python train.py --head_dim=64 --d_mlp=1280 --vocab_size=16384 --norm="layernorm" --norm_eps=1e-05 --positions="alibi" --attn_scale=0.125 --init_std_up=0.0273 --lr=0.00161 --schedule="wsd" --dataset="wikipedia_en"
MLP neurons of a small language model. Each row is named by its layer, matrix (up: input weights) and neuron, and shows model dimensions 112-303. Each number is 128 + 32 x the weight over its row's rms, rounded and kept within 0 to 255. Numbers have three digits each.
After each neuron's rows, "fires on" lists the tokens most often at its 100 highest values on Wikipedia text that the model never trained on.

L10.up126:086110174128234078156105119105092153102105169156142151121115161062096125114111103129197122103120159160103054179112141099168105145131182122103108152179054114125103095134197128102131120145133070102143118140136115158182068146084153155128101188134131111147129109170108104097154123114137096112137115130211182127137172135133104116171084138136114163122120166107073151159118143115153131129062129100143141090075085141139139176109179130138136092172132121160118091106151161156138101159080111148108119070110097158157227117099114232095166103073146165121118113069125103089136082153151110121
fires on: " |", "-", " \"", "==", "=", " |\n"

L11.up151:151106081128157168140174153138113143145097141150092143166158162119138113151169162160116095136157158117162134159127053131084165160218130096126138139088146186086168160091136138119140154134147175140113103107079114119054140066133110177132139180053137169115123116122122101091111146126138116050059124110091090104135171138154135170126168040105084148081120166172160163093086088090143148146097135174151126137154168139099134142110125089102093178086158082136106139154082158169132131143157103091112125137156136124122134109117206110122129087132109120119119131135115072140106141127105136136
fires on: "3", "0", "5", "4", "8", " No"

L7.up762:164127092133058162166123130109109115168110093155170091098111132148087163128112133100112099185119111169131166117172183110127094134183145120100172141122072134087158114168158157183114176133142141138128139109145116109135137142174161161128112122128111136174132132159110041048166152110133164086077106114155118081155113129200154118164181150172142128090166166090159147171155163122128101083136061127075168145165143102163086225159133113119165133150120122130183105149175151068142157163097181108138119168156157145071104094171150119054142103136115104152165111151079128090197068171127094108
fires on: "–", " |", " to", " July", " and"

L3.up399:208093059146149150127110115061119142093190136080152133125161100125145136151119119178147091103078151110126169166149105133080162099089079084079124139123146121159111164104152131141107086153062142098159124140151129115167123119168164190084125157133091145142132157126051116149122127086074105141114158142172098113163085084155126170147106117131106168140174152127114156165183130138190134125169133090128100185107107105089106119169142131192149113126099194159107093133156136128111176068110122097152127184128175108186139087136079172121127185126110093134129174138111150103159143147092135146
fires on: "f", "x", "ized", " of", "{", "ed"

L7.up1041:133147102095098103149097162091146123080114148156076136119088199141072143121162119140127186128122113135058171125110148153177051143114100040122143057114170159095216074196099156135113120159101161143130104182087175137110147094169160136133197144097158152203111090112132092091159158152142143165093094052131108064119094116121075105134108092103116170159099153087135115135092128156096111153122130131097083100154187113216158132102147177107142096091115085117058137054203103087157147115125146130161135149090164140135115170145126128121154141101148136088130119140097143091135183181100064129
fires on: " as", " and", " $"

L9.up112:128066135153152133120180107172145168160099142098131115113138126142122097149133120094162150142114101150089150141135085117143113101125185168139113124138161108097139115087152167132139135130113083115101188101161161100191131104106157090119138110133091108215126137117142113163115100108137126080149098127090066140112071113148145071141115143138120152076122178144154093151143126155153139179120100168137105139163144126127146097114134091123130088130066137151112101138105095143107170107110124081159088087071180171147112146124103138136163058054111108101106164147121136103216143173108091219
fires on: " "

L9.up726:103137117091119128159119151065129138133059061152159112137117054142141093118142203120109151145112159151163133133153104183151144119142178120118144165158120151160170141109114106105115124069076197136096144114131140212176110111130149095136136159090151200146035097101112163142157129128131153134177129119142136129129159137144138120141094162127087126161165092066135098096129182125132113133122151138141098122157114095038185148111150127092107178168169201119138087068120165150112078081162168144152144128132119134107055162159114087144145101095130135151153158100126138098172101167137146077
fires on: " ", "1", "9", "0", "ay", "3"

L9.up792:104130157209071094151076146124137090118129096124075181100084099197168105134180111161137109126112123125188162129078087175116074122178144154063107158160171157106170181125120117107102098163086130113079115078149111118109139142150114149120154130094104137161134176095175185111120116165091086165109160087138161124151133140122111107159107190170127087107129085134113153159080133140140164112168177193100194112173078106107146137145178173162117118155141132149067163091076187080165106095157100135181106125116147147127155093205144163126116146129083141159198171146116105110185092143125137023
fires on: " ", " |", "St"

L2.up241:139096146157111114150134126128087102144110100142149124122120088159108142101125081122164126065102122120109155152118062138166117133065207161136143143188081113118108069089094189104076123118068146125130173141133104197124091070182115145104126092135035111180117160120184135121083137159104140148099069149192138138116158164117103134123101120135165115184126141097118174132131106153102156084142100120125107145063149098166147098155146169087151148071148130146138158115142138149144129141193111141203000088114127150124136193091149138124116127134143145189037114166144092154093176117090155103
fires on: " −", "id", "ough", "ven", "ach", "aly"

L2.up396:156055085168166114099154079127133168149128142087085147163178085148101094151167084038149183110047136095131137140167145142124111160131128160191116188068173086133150121144171155152083130167136111107078165164121124127102136146116130152120103151135120196127138136129134144093189132113157109081076152132147111095118160189108122063157127058147169174136182116097099172147153102161169153111145164154097093113149162101112147079166162107129129105115109060111122107098119123148112121122148130177160163117078110069132096117094135081151143134136116119140094170115093118110123107141089186163
fires on: "ations", "ated", "ended", "os", "ulated", "art"

L11.up769:108162122148092102161136124150117123181156092170114184122119190114066128124101068142107135149110157139112107150190141149092108148096149142201128124126145133088153109120098106098110040164086102135097154125142103174136123145093126077136157121136156121086120117142071137172181087106206176109130161077073168113172088178112122145093128138109168101135169085102074141101110131114179122076136058178168151069137095164167162096149157177138118115113153148106080101123177104175170145082162118198129171136110150115133121117123133126151151123129114140121108151154086152122123130095124154107
fires on: " t", " \"", " February", " “", " March"

L10.up290:121123149146084130149158163146111145140094137216091111124115157144098128113129102140117150095111120100159129125115061068122113090187138083109131110156116148110165169121144130154133148139093115149145144074158084123094119094093184161137179139051120133198106144164125135094134142145156199125138200125136176104137098155074083121102117140140137117108125120121151152118060089185145143106100147079052128114160111084091196107151216145121185131131171108123084158129159104092116130109162125123052102193110102087170130117096163153175161123140164103135191122164154114137061125176165127096
fires on: " "

L11.up311:158144065110097148072150122183128081095062173090155155089106130111108087123108110123132106204097151117112134094104083161156174107096125099073099146026097164126187099115157070087115130175201168157091142163132196167096158088130170129120105146150115127121137092112128136110125168179107124111118145143079161116089118165137166091148152109101083176159155135140148163206118161151170116101076167159148124185153094137171109076158162094082099102056111095142145076126112097137119154148105140130198142138133157147133096118139197167044129084186149063105127104145158140098155134084094187165
fires on: "3", "4", "5", "2", "7", "."

L2.up330:135081102131111120090074163184117116161109164027149188098175083168105100145126097135176130176122117127047103129185126101175152151098146155142138117060189157132087080130067121153163158068155145114107177108109157111124138100082158160063142126126119115157142103117127131151125171082145096144124117150119100147130129095182089132156115146199105117058165135157151135124164210175145173118164143150138157161130165141155121107137121160105125143121107179127146162097158144122109069101137095091153123124135121099139101149112123110150120151129084139130072164156109126130113096145120133164
fires on: " ", "5", "6", "ington", "9"

L11.up77:063152119069146129175158119137210118134098143193138114113094160086120110144048112144210180090139150140169092105108137089120119189128103145139129131178104123089195142160097080084103124124138149108128161132140138110163137134130140081103114155089141115144137111113167131152187180114115111142129084115050131076102104148177150156120249074125179176034134121085158158080109192175126114172145135078151144103162159125129154108112124134152062155101066147125142159120145096150131036118095169130112095152095116138119107093132148148127143172179098173101100124168143124108075138118143113130
fires on: " ", " $", " (", "–"

L9.up624:154133138157112103128140102207148138113115133083116155134153139149148120175162156128149112113108124130058137109066083145135139178154134145120138131069173147077085081146150116132173061140058061146139146101166117119181135104130176111100112153098146107093159127057173114115155121118160123094106028141143098145145130141119116200084118078078101172136139144109125146132079171165144124169064146137115124172124152143147056081148139102130136153114139126156069145162101156140143100143136140159110151133105181129077171073094139187121095124063124113151107122146107107116100146152107107111
fires on: " ", "4", " made"

L10.up534:061108113125128112144126159120094099121116161100097162160157157104175156081149130155143142147131094192087129180132100165151066185140125185114097143086137113116155132093179158133131111131116098134144105071078102157078136157040178165152114088124079131160096096118113102041136136128075106104136136103153127177162112186133134074124097148127147155117112109155128182108180092114127137133116171205113096117108114173120158136130171176212163168116117116182103101106118158108162173120080158114115078094110166113156130124053164127131079105169091114082141104157137167163156094123173139096
fires on: " ", "key"

L10.up578:114142153107113100159059134154141102112147129134193087076143167109113101118144132022144173152118150124094134141100183131101101151079177095090213098072155222087125125141179139117145098162154109157130165074131157089119083185145112141123101120167160164132144109147126150092148152103121194179124069104137165103134162137110142121067069117231119091161160087101132152125104148176145132118137121114100140145169119079124135136183084128124137096088152111160136130082146113167115118162172102065127120112100127125116137107108126089130128103197097118142125091100124099108140111132143109101
fires on: ",", "1", "nal", ")", " (", " his"

L2.up914:093149062127177150153121143131095102137158118089106070096122133202105123149089120124076107096162062110165133120103124092124139167121146133098131075158181152119139147127113142149117062131173121071108127124124134157133108102081143161125142147100067116113116134125109081160180103133162081185093154135094149137139143087139124142193148143133116156107087084171114179148174114136162211115156173108082160072139092154109135195074148102149071162129172119186104124124114149137142115127116111119122139102149129183186135136157099139180154096083088151133142111146048217133172153053172130124
fires on: " ", " in", " of", "ating"

L3.up846:195149109098123137159166156147132169097142167180160144123107104102089133169146121121132131080161106097133152130162158086134178103093158129161151107172181091112187105133166066051126133167158152124115118096109089111172115065086158106111102126147130116135127160157140123138103140141114169076118108151126107141148092127141133131101081120097176059115160141141090057140099080114129123107123122106093046131111106109133101112139143132141131086115171105121163152106156137102078097181108151095124111118121135122200120127182162108165157104100140084195201126208072166137136153165125158094
fires on: " the", " a", " considered", " one", " only", " "

L10.up233:103065149128119105135146120167109182087124111116169133066080109086088136147114181109152091137136164139119123148160099133135124129134155092134172172111129093104136085117143111102117110100185154162170137131133087150147113123114089205145111146133104078144148141166186077135120124132104089061082086158147129120082135154139126162139159102153120178077113175146076126131093155153156109172130108104154126119132144142120100210158127107133085105131081071149139158096147138114141137118108131136120214133188150197144106145151102158098081188080133136142154149122124111074101172104153137161
fires on: ",", " May", "9", " April", " November", " is"

L7.up109:114074119197120101146168048161143143141106189103069093130070115086127141154149086118145113100102140109126142192128175128154149161173178185108119129128132083166168125155147171132151101089121136147138165121082150097133126162099157133138137098100075163129134098116132158078169160154125198082124135135172135128106143105171118092037139036185162143104179097148126123068114112102089100154149187151159192149089154163156142162120154080126134113070143123135057131103086116079066158144133107124076157142131089116132118089157103165109082070100160128117097089137146098153174162157126105170
fires on: "–", "8", "6", "7", "5"

L10.up1218:129144148148051115149133127158091088094147125093077118097139150165115171144090157145169131085110100071126114113191154113091135122130131154106128087154115185118074127102137151182114132083169112137228138137187139078144108130086196153078156100118135129125107145133119126068160091140110148117147140121158189105132178137098144120127122091136088133145160162137063094135150086145121099061180124168110151160136128110104097138169126187081128126099101167151121125106131111114159197069096097098124113141100083137133135115123155191217115050157135118133158209090122063146154122165121046165
fires on: " "

L11.up707:076124135134141098133136143102074161099087097138081119149095160151127128194073184139146113135134145142130123134073135175124108137104148110087150147088161090169136177079080117150113119190105129143166109109150151132142107173143124162171134170129134112112117136094179165112117167187168194110199154116125161076132125215117101175162105102133164115154143157150173132094130111138103135150160094102126057106123160124153133136142116117080130168113115102141113111112098094004110126146136084067154162094116156110116151205123137196174106107131176138163109094132128118168163109153097198119
fires on: "2", "1", " in", "'s"

L11.up852:111142172141096050109061115084131158170065129115131161083049126124095175099162128214092113092125130111113163124085098148086131107097135164102091147097156148101110108199107144191179162164121145149171127138114097118099138088111109100118110125146110154139152149094096085092114156115074155118070115095164083133108070110080181173090178076141128183122155137137155134115107155115113165173174102139142131137152124101134113159126122152130099108093146099110159148145105095118117147087155080149097110171065134121160119194139134155126102097129082142205168159146129093153148113197114163124
fires on: "0", ")", "3", " at", "5"

L10.up36:154107138124097129129188137075184139095127142127165107116071130134107071146117176103129120169107121131097164063020077108115120211167135098137132106144140118154121117130100112122160089149142065130188138138086173123132130158117118164141060130106135155125133075153120142156159173119065131148113094127120056050155114118139151154109167106143117188091051155142134164148107182137140171117123134168147105102144114162153142077138108177065160173104154146122153087099136171139141083144102127171131127102126190097123142140145124127075162110099087117148175143034172097161093097127111168152
fires on: " ", ".", "+"

L7.up268:166135118094124135116092133148079115060120155109098085097144116173144108093137113133188136152079098157100087155069172128120182122127117143043130114069112170146165103136150109162156136078157106129125138110111091151063115203121138121105154149142101138193148135123101172118124115136134105133093152170100153115129102165158145141123101124100125148105158148154145136115075179189175080173163158200204173066129122143119130159116139082121169149114114117124135162083190108157124132141121136103146083150140134127137126122182145154115127108104115071142056186128186150156163143121120165113
fires on: " ", "-", "5", "6", "3", "4"

L9.up966:110139089118169125101130127144095112131136197165101094126167104082145153110107138054122170161110183150154125119124143095127064081149182149131101081111103158180111065136144026063066131119138140149183084151090060116093133120104146150130112118125099121166140160145122159107136132091161060138161150186157103126113145122117144141161167109129131120141149082089075144146147100119126101177071119079123089145136116145157106192147122113160134106163162177091146116109117146159089163142126151165136112141112078145136147172135085139108157108105136114093166131128069127111108152129137160142
fires on: ".", " .", " res", "9", "-"

L10.up697:121169158119081168135059107130144121176145143165096126140119095086156143108131131106111119166149155142107113156130093109094092094137201144157086232150154117148190100134077118080173098103159061158076127151134134198097118103157158133137127202083173128168113103121095127109122124146097145141175102101112110141160138132083132105061147128129081168173071192127106167091131128150154188117204118132194192147088149081157107149073148212109189176107154113124156147159136098105113129143128151114107133111098147132071149107142148091180116096133099107181208150135151116209121126146137144129
fires on: " ", " at", " ranked"

L11.up989:143143113112117106098098078127144150118167107179175132130137178163149097103134105149090150150099098155160169190159135150167118143160086105139094162079115150085133093133155164089118128145138071211136082143159116121138091147141129129141134148110077092141191148144139119082083078117098163111105159118132093169099146098136114159102139118166083127140123220135128148119168089165175125080173087082092146105110127089093106138134181110119124136185134122123115107145188109140150076144168139126094159153172154107186164131190137133146177111165141056137182135129139067134130036182107106097
fires on: "1", "2", " "

L10.up358:117103116110109063102120149108069165138132148127169183125088198153152067143117108150218088133107116141062140150063083142127135095083119159118116174105146051138161074110131101178166087201130147188160106155121180100109113147111098083142098158129092111088137134033108148164172170161135141097125155123082208129215120143111161144138130125126130170147125153115131135159188117146136100134109074105138171134111097116129155156151064066164189163187106085120096114083121127166120115140123139102118117157139068097092099151117083107152151111114089118154092108208169119122142092132121149117
fires on: "3", "1", "4", "2", "5", ","

L9.up907:114138060149189116139127129153151118115151096167181127058109079139112115165130194115128118121098123137149096049163160110157103153128166183107115131135076115114149075212095086113134201164158123134181218157124117106129143090088143152091114142107186201160108098172121079132113144119127148102130113133144117115144080132137100131118167146088147192126120106167117101134051193133111144112127110168155115141141091109126145150136107171144094091144129113078130180116084086124051061140051172102127162176156133071119157119164133117144149110095097163134174119128155141089183104143101116115
fires on: " ", " the", " of"

L10.up1132:135125150133150128128091148131135109088123110194091104141154131081126170164104149120181136088154118169126157142134138172210118109103152178164151144150139140156138157102154178087163118073140164112120162162186172079173112109147091127097140170148137136163067107133121102092110107103115121094158103129121099146120155151130026184077136194160157067116156137123197123146147122126149092129085167125086111175149121132152148144070105050146136148132072177104110165125093062105080148124128143148135131165079140139091158125147151100145085115149087079144137052106129070101118153213184138176
fires on: "0", " over", " at", " in", " to", " from"

L11.up244:044103111119148059154140170100141130163144126160092132115120092149140173139099062142103138132050127139172110165113125110047145081161138149088114212133091094136140151124115080172113157133148165141158111111068129123128141148133087126143167123138112139142134159146117144161173109102089172169145147149128050170156120072107124095110107079143126145138170097153194179128134107112196147116118166109085135097126177103174138167145104143105165146130138124055112147153119121149084137173143138153149141147138112151159144082115167116133148085111148192165170072079040138177148142105063130118
fires on: " ", "1", " as", "+", " (", ")"

L7.up1177:146122057190170131120142112131148146119121058173140103136124147167105168126116173184127137101066121133143105073110120104103106116095126161151170152164121149082174119105128137094124148186102116085164103103087104175092189124097166093159097116151169158159102109157124115119146112182114148110081129133116076134114124076202142140132186125144146138143134152143137176154139084169159120175091129089151104102126072139122133154088153121136141163138103165069154159133131164086119102086153095123127136097122070126186180138127130106125130091097139099124150122125163114126196124131086078110
fires on: "0", "1", " of", " as"

L7.up779:127052108101140130191103118173126091134115089131130083169165138121110104092080155115184147087051080163174202107136138139138138168144124122135104138117060145152160095156124104091112156139069113104160089176171077126143145100091149161086139055134139188158123149120138131133136100181115164138115079102135109121137176183073122176127172137185161083188080075098127162083108118128169049143124160126111063127174179141149098135176183151111109124156146127135123121141067086131137153052114134084139177158121073101076153133157152081120090105168098167108154159129090115103153155062156159094
fires on: "\"", " ", " |", "(s", ".", ":"

L3.up988:111124138152140104139147147045171104179067106037108132085103179122096099145141174140168130170164114131124105186114132088140102102094146183075185160038173127119069158138126157158068090090155112120154129126111149146076115058167170144091184169146085117146158137137145153138146110138134081138169068127130127165150154126136108066172134135097148188120104153088176132153134125135121120142088172086114164138133144067095145126107092086076098106125124128094123141151157130140125173147121131129141155144147155148127111116126179153164155108178045180097153111134162154097113150129102141177
fires on: "ight", ".", "ater", "und", "ar", "order"

L10.up586:059119152109111159121140119129125092091148111121129215114165137149115120092123100053147124157106178167137148067095104118140092110129154169064122163162092105113099082081094055121124132116162150137140139146138121136110056078143153127123180170109131151160125107122128073123085150139126142096117174153149094167115128121071155094071138106210100131092123121102103167069177189125168158171135107077074087132104169133130108083160142196166136132171131132109155123107100113098134139152110111123149121038185128160123122132108116220105158152135105111129140178177133163135174137078165133152
fires on: " and", "–", ".", " (", "9"

L10.up795:158080114089138068163167101099122129144139166130120172079108151079128162161096110222199147073103128158077117104125172053143162103098137167133117148117110133084172083108214152131060109107138175137145151090117145140185108181129088110123148128119133145192142165110094116167155078163139186145123121138153144112163102141134142140108106154121118172118185082154098132168166175117164119111095107105135154133155120107128143106196163207141151138080126078168128142084123085066149096159071062173124152132151083177190140111106074126152148077106072095122150126093073095173122118121145113049
fires on: " \"", " “", " *", " '", "-", " ("

L10.up713:158089095115127171180140160149106076119161093131117113098086169158099151142102123108151135123138106119156118098074111182144147133068195129111099121141127086134128107098162168115172138088157103057102158142151094087133150171110197140156171074095122146163145148147088158111094100158084120159193115133124147112113123133154148084120078159139134121149140121130077113147078150148072208123198106159084137107152108105109110074129192159157112145114100178109143172137161143156080055191149087107153109146117165100144105114128109124161117108075113117158149106129197114136117199164113137090
fires on: " "

L10.up547:169124182096088144175128153166107057141158142123103154126148146131118082102108069134146124149142106184085103108094154195103132138122069100126113106109138132140149119096131147145151152108147098083121126119139149075068128127133141102114139100105132178150119171154148122134138109133096098124148180107179149127134136123136153101120097115117126130139127128133155142161173128091113131081206062152120191086127078110094076124057119138099149163127172158123155135110124121191114118129121109157158167197151096062135145108172139118094169108160167137122151160153112141189171092156185134103
fires on: "3", "2", " ", "4", "7"

L11.up331:059098072107132091125123190159107131120176028099157130146145147151150142146117118116165101141125138200135121149086134108083107123090125110089086147104122123114177088112103105161205146134117144115131094135161087140130194157154102176205099077141132137129166143170154118133149155145094153111165145100117089106142154155119150145159138099128115149100124140094087143199129093129114146145147110175146133077103128076104097096095113118101055153124108136185107169063169190123080094145149126100174104124086152148101160147166084071147130093097134092159070087147111123190159096111127159169
fires on: "1", "2", " St", " Saint", " San", " no"

L9.up1269:118139095092111128148157161115117086148096131156097081043150123157113146112144125093145153155105152105137169188134110088094150092086143130162172092083137185074132116116143150182164106140136077190144120123126119134105148052123073127115104125148149089162137099149146126107088169154143144098139165187131135101170149127072133136094183191151115107135101105076136153061105172179150157107157154158180089144104111124122122179188140162249136130136152185109085102076149095161168054171132132169137135083163125103136124161081168158112101159104091095123131145116133130132145105166158081136
fires on: ",", ".", " on"

L11.up966:094131090173109129156130145092127180194123071103189187100179165109109084197141058171106109166075167143144208101144113159166167073164108104120155159089130101135152167144165132088124121151172149111134121051137127103133106158137059127140123127163176140125118132077087117086099108117131125073140155153095141122197130155120146141146078146117164181180153142091168126191132154134116133109084097106134151059124121155126126078120103133123078089195106096104140101082159117093093097160137125098104118188134132167088161115073157147151131130136123049145082095157105126104109137116102126112
fires on: " |\n", "2", "|---|---|\n", "1"

L9.up232:106141175139113163166136133140150126147118083136139110079094174115158075137143093117103063158176167090085155137069102118107106155170148141106134155126117106098086097160115158110155158104103085074184112167096140162125142147105134093065128109127185126161152130126144141122097099134168145104091205145139112106130151118136088069137092185128080034067121166153087163063123140124140202136179161129153150127173113123077119164142098163134120163161119121064158146135078127144122161141144124087135112132134173100107110139133094098196170127117120131171144182152129145066125126193170159094
fires on: " in", ".", "3", ")", "2", " |"

L10.up1094:072095071096121167127098151177122134152160100162130134123170078091133152151108166143142137103176150128148119229100177114117147132115179157124137179072141137107118133147104113123089149155112094084165212162145136109139107144119136065131146136151118179126102098132112206087141095139099077142157070173149137097134105087097128132092090163176105156194149183147092141151100112098072090042138121127180066134154130113139154098108148160093076096136136134108159185072123112140100163094063125202107088141142159114073119108080138157122134144124094117137111095144124171181133043134136148141
fires on: " ", "-"

L11.up1245:153111172097110175133129094152176142180209105088130094122089140203139107117119119156173094146122097029137163153123130126172090098121133075138129143126175118103184151123151133148086077094069081193159158141110099119164111038096130107117109137145131170146123155131106114143129151072087125121182130151100122116181076129167150163136133137137142107106149117165127148126128088078168151100117132103140125118138105164154083150129171178179091164219116136126076093110150144175125131130142098138115119132133126172138185138121148164095163111100141139157145104058066126146080137132077168043
fires on: " of", " F", "W", "f"

L7.up816:170201104096135166115062155135140102145160181128133088159168150097088113086117169126161137166150148176084151114107106116186117150166158157101128141116143142163142121119131177148123113096136151116085120117089110157171183093089111129144127119121148125129114126085169124089125125134189066129089147074137157108171127170143161080174140134174083131142094139129131163144139109104113094141136143124113142133120146123121155098125113128175166140169223137067154152098153136076079097111089166151070144154134135082094134077109166106110161131102127098090136100147126031115181124144106121089
fires on: "–", " Rail"

L3.up1140:096135074140158186136195132128111089108125178147188159129130121097168170111126210073156073139114124117178143149123138148125112099103104124144076085111118165101077144099167130151066142138119158159126158130168130179128107053127109115131079112158096160117137105097205093098133117082083112055080111118161128153177126137170162130097106192096098145133121075130143112091159066118142059137143073130108132102085107118126149124177094166117169126083140176217071107172131128109116142154123101074138115127096144104109154101116190128120112073176150130103137172141114124199171116069152155086
fires on: " de", ".", " of", "ous", " to"

L9.up444:176133106146120127128127129046130128129118117091119114174151084162119094152143064103159118147154198121139184095111126162125201184107152147140118148115188073070184115124137129093147137147199141119112116109131125108102145130105134119177225156147110151180045166111133125066125160091071137140120079141119118138111134140135144134164146165146193183149148121150178159115175093155169131082129170116100132171153149160159162117158130118131106109132137122149140107077108109147143153131110133135094132139119129147088168170102073146132109115062091096100119094068130155115110139085145101116
fires on: " |\n", ".", "os"

L11.up891:179133092090109144120116100165133122082158193149129082165076123181082151124107096136113119159143150112117097159106159143085100095129128162127131069121098162090192111095046113129126085098139152113155127161110102125182124141123177117138135132095129097181164116137110087134088118141148155189133121150168136176066104105119099133098227175117130102146122073150151130160131155101113047180155089063163088128206109072107082086060154145136077122111136185136138099155150119149134140145181107147152115133162126052108133111143111121067122101135061176102160135083150114171133120136170177118
fires on: "0", "|", "1", "–", " |"

L3.up843:119190162127132118165130179145126143117161172141182116090110093059146169075073130102114078185153134101089084181105150096137146129169139163038144099124124130145103154116151146081110076140152125132108105156099120165122106059099104111158142074106101135113148169149144128149191094053173124072112067084133126180202121170183150161148156177189103143150106118084142162045105127173112113123152105149116071117147155175106153120111128119140138137140115197214132134130175115111161119119130132095101074116167149146116102156135207150147115152129093157100162104091106163117132082157141076075
fires on: " of", " in", " to", "'"

L11.up287:132144103104144150146120133105138115146131125105087115110158125167112156156119162103091117154138129139140138131113199078141152153182162144102117140142093124104158141165137097160135112136108114143133158171132118100112136122064103127118111152043132106194128139156128067099151148137156135093092196154122167180108130101154140120104150094135161139222144128110162111151114152095092172132148108194121127174123106138117147122200137092113135068122123099165111125208147125105106132155169114176116128116164049081161171172102100090223152137126098175160117179155125091132128147160109180162
fires on: "1", " ", "8"

L10.up224:128128090122057127072130099178085140140170138142141180100079119104110131106193101134157141132156147136156152132170094109108172153104129082102094156116115106142068073077117160086177095115153130105108219113114123189036101122125119141104087145088100144162137109094139121128243088117124129049153117110125100150177112152168098155105132106124172201139125096156117125090167162136100191131090123129162097158190140094123120118129128138121120164113064108186131134130120054131108086123110066108130164163108149133130101140115114124148165172082071138161087147150153105102154180137107108160
fires on: " on", "2", " in", "9", ","

L7.up59:144134077119143090152093127138166095162105165141160151181105140144033167148157144160125108128123091146116125116104078128108033100136222142143130115162116087142196154140161147120151098129097120117164068111070165074172101088145099106158182086159150172124165136041156143162175118109144141113132113146169124085167094081146101111105130120127105120078089166132145039097073133130121085182126152135108107105134160110150158175121080167141160079082103117075086072114157227120131127130182133119146144123133078094121129084140179165123165083092075126170145133081120074117128137153114064173
fires on: " as", " what", "6"

L7.up1256:133157089093113116123115143092128148100162158143119107087164178181172137109118148076076122113130124107036116132168149175144101107131168101061146164074136174130116087177147063110132114145121139152133137097092167104135110208115127144100154102116061100077106151148117173080112142068154121170188101082104112114128119132112164128069074102141179132162103167096053090055157102132155078117145128145152147071141140151090108186110088093146119061145105115137130167155115142210118144147164127141150134172087179145171112149168106151112117078133146153098176185183132132110166144163119150068
fires on: "8", "4", "0", "6", "ert", ";"

L10.up463:121069159093082090151095198212161141114134152122137162099173081102132169139048152104166131121180124121118107115083127164126175154165100083108108102116145092194143126117183048161072163072147097140092145116210143133124098165098141121114123116106119180139100120134102107121106084131134099093135142131173211128143124130071085154091125112121113119189139185126163066141091105106112098103143171137113125132116169101129108106152144081066122180188142152163143211120130071097120167033097073140106119190044103167115141161149168123112141117151149156097124155113105089069109115154103127120
fires on: " ", "EE"

L3.up1025:080131135128176083173065116132179142126066153103137130135167213153132147169106185066106139060146127104142151165124136120150097081097160083157078136118164104129128125148105125127097199094083124138080101119158122152125162142129207152103091168093117140124133073090173085136183063133122135149124103111088095126122116163141124132116130168105139145147053119109103153142124128088205094155149142107145087123156071202119158140112135080172176135138130116125086121153120120085133123113090128165172134187155129052125164088141141132074135097117141103152102157165098123156178064109112111103
fires on: "0", " ", " |", " cost", " of"

L9.up806:121107139152141170158115159150109112131153094134102130100141149094149111094130061091166145082156070168148164136171099157165089119135134161136074240120110075165137131094121168142142115190152186111106177139123142168131162118075144127111101118131124109091175139109110231074146138153105112090154160126104137172187157145097149097102089115104163105125171117161098113132122143094151141138118120115096172132159098138087077128193156156100156103070069117118134091124193055132084144115198140160138137130098067068098143149128150138197112095151117156149110081098153119138088122094077130099
fires on: " ", " L"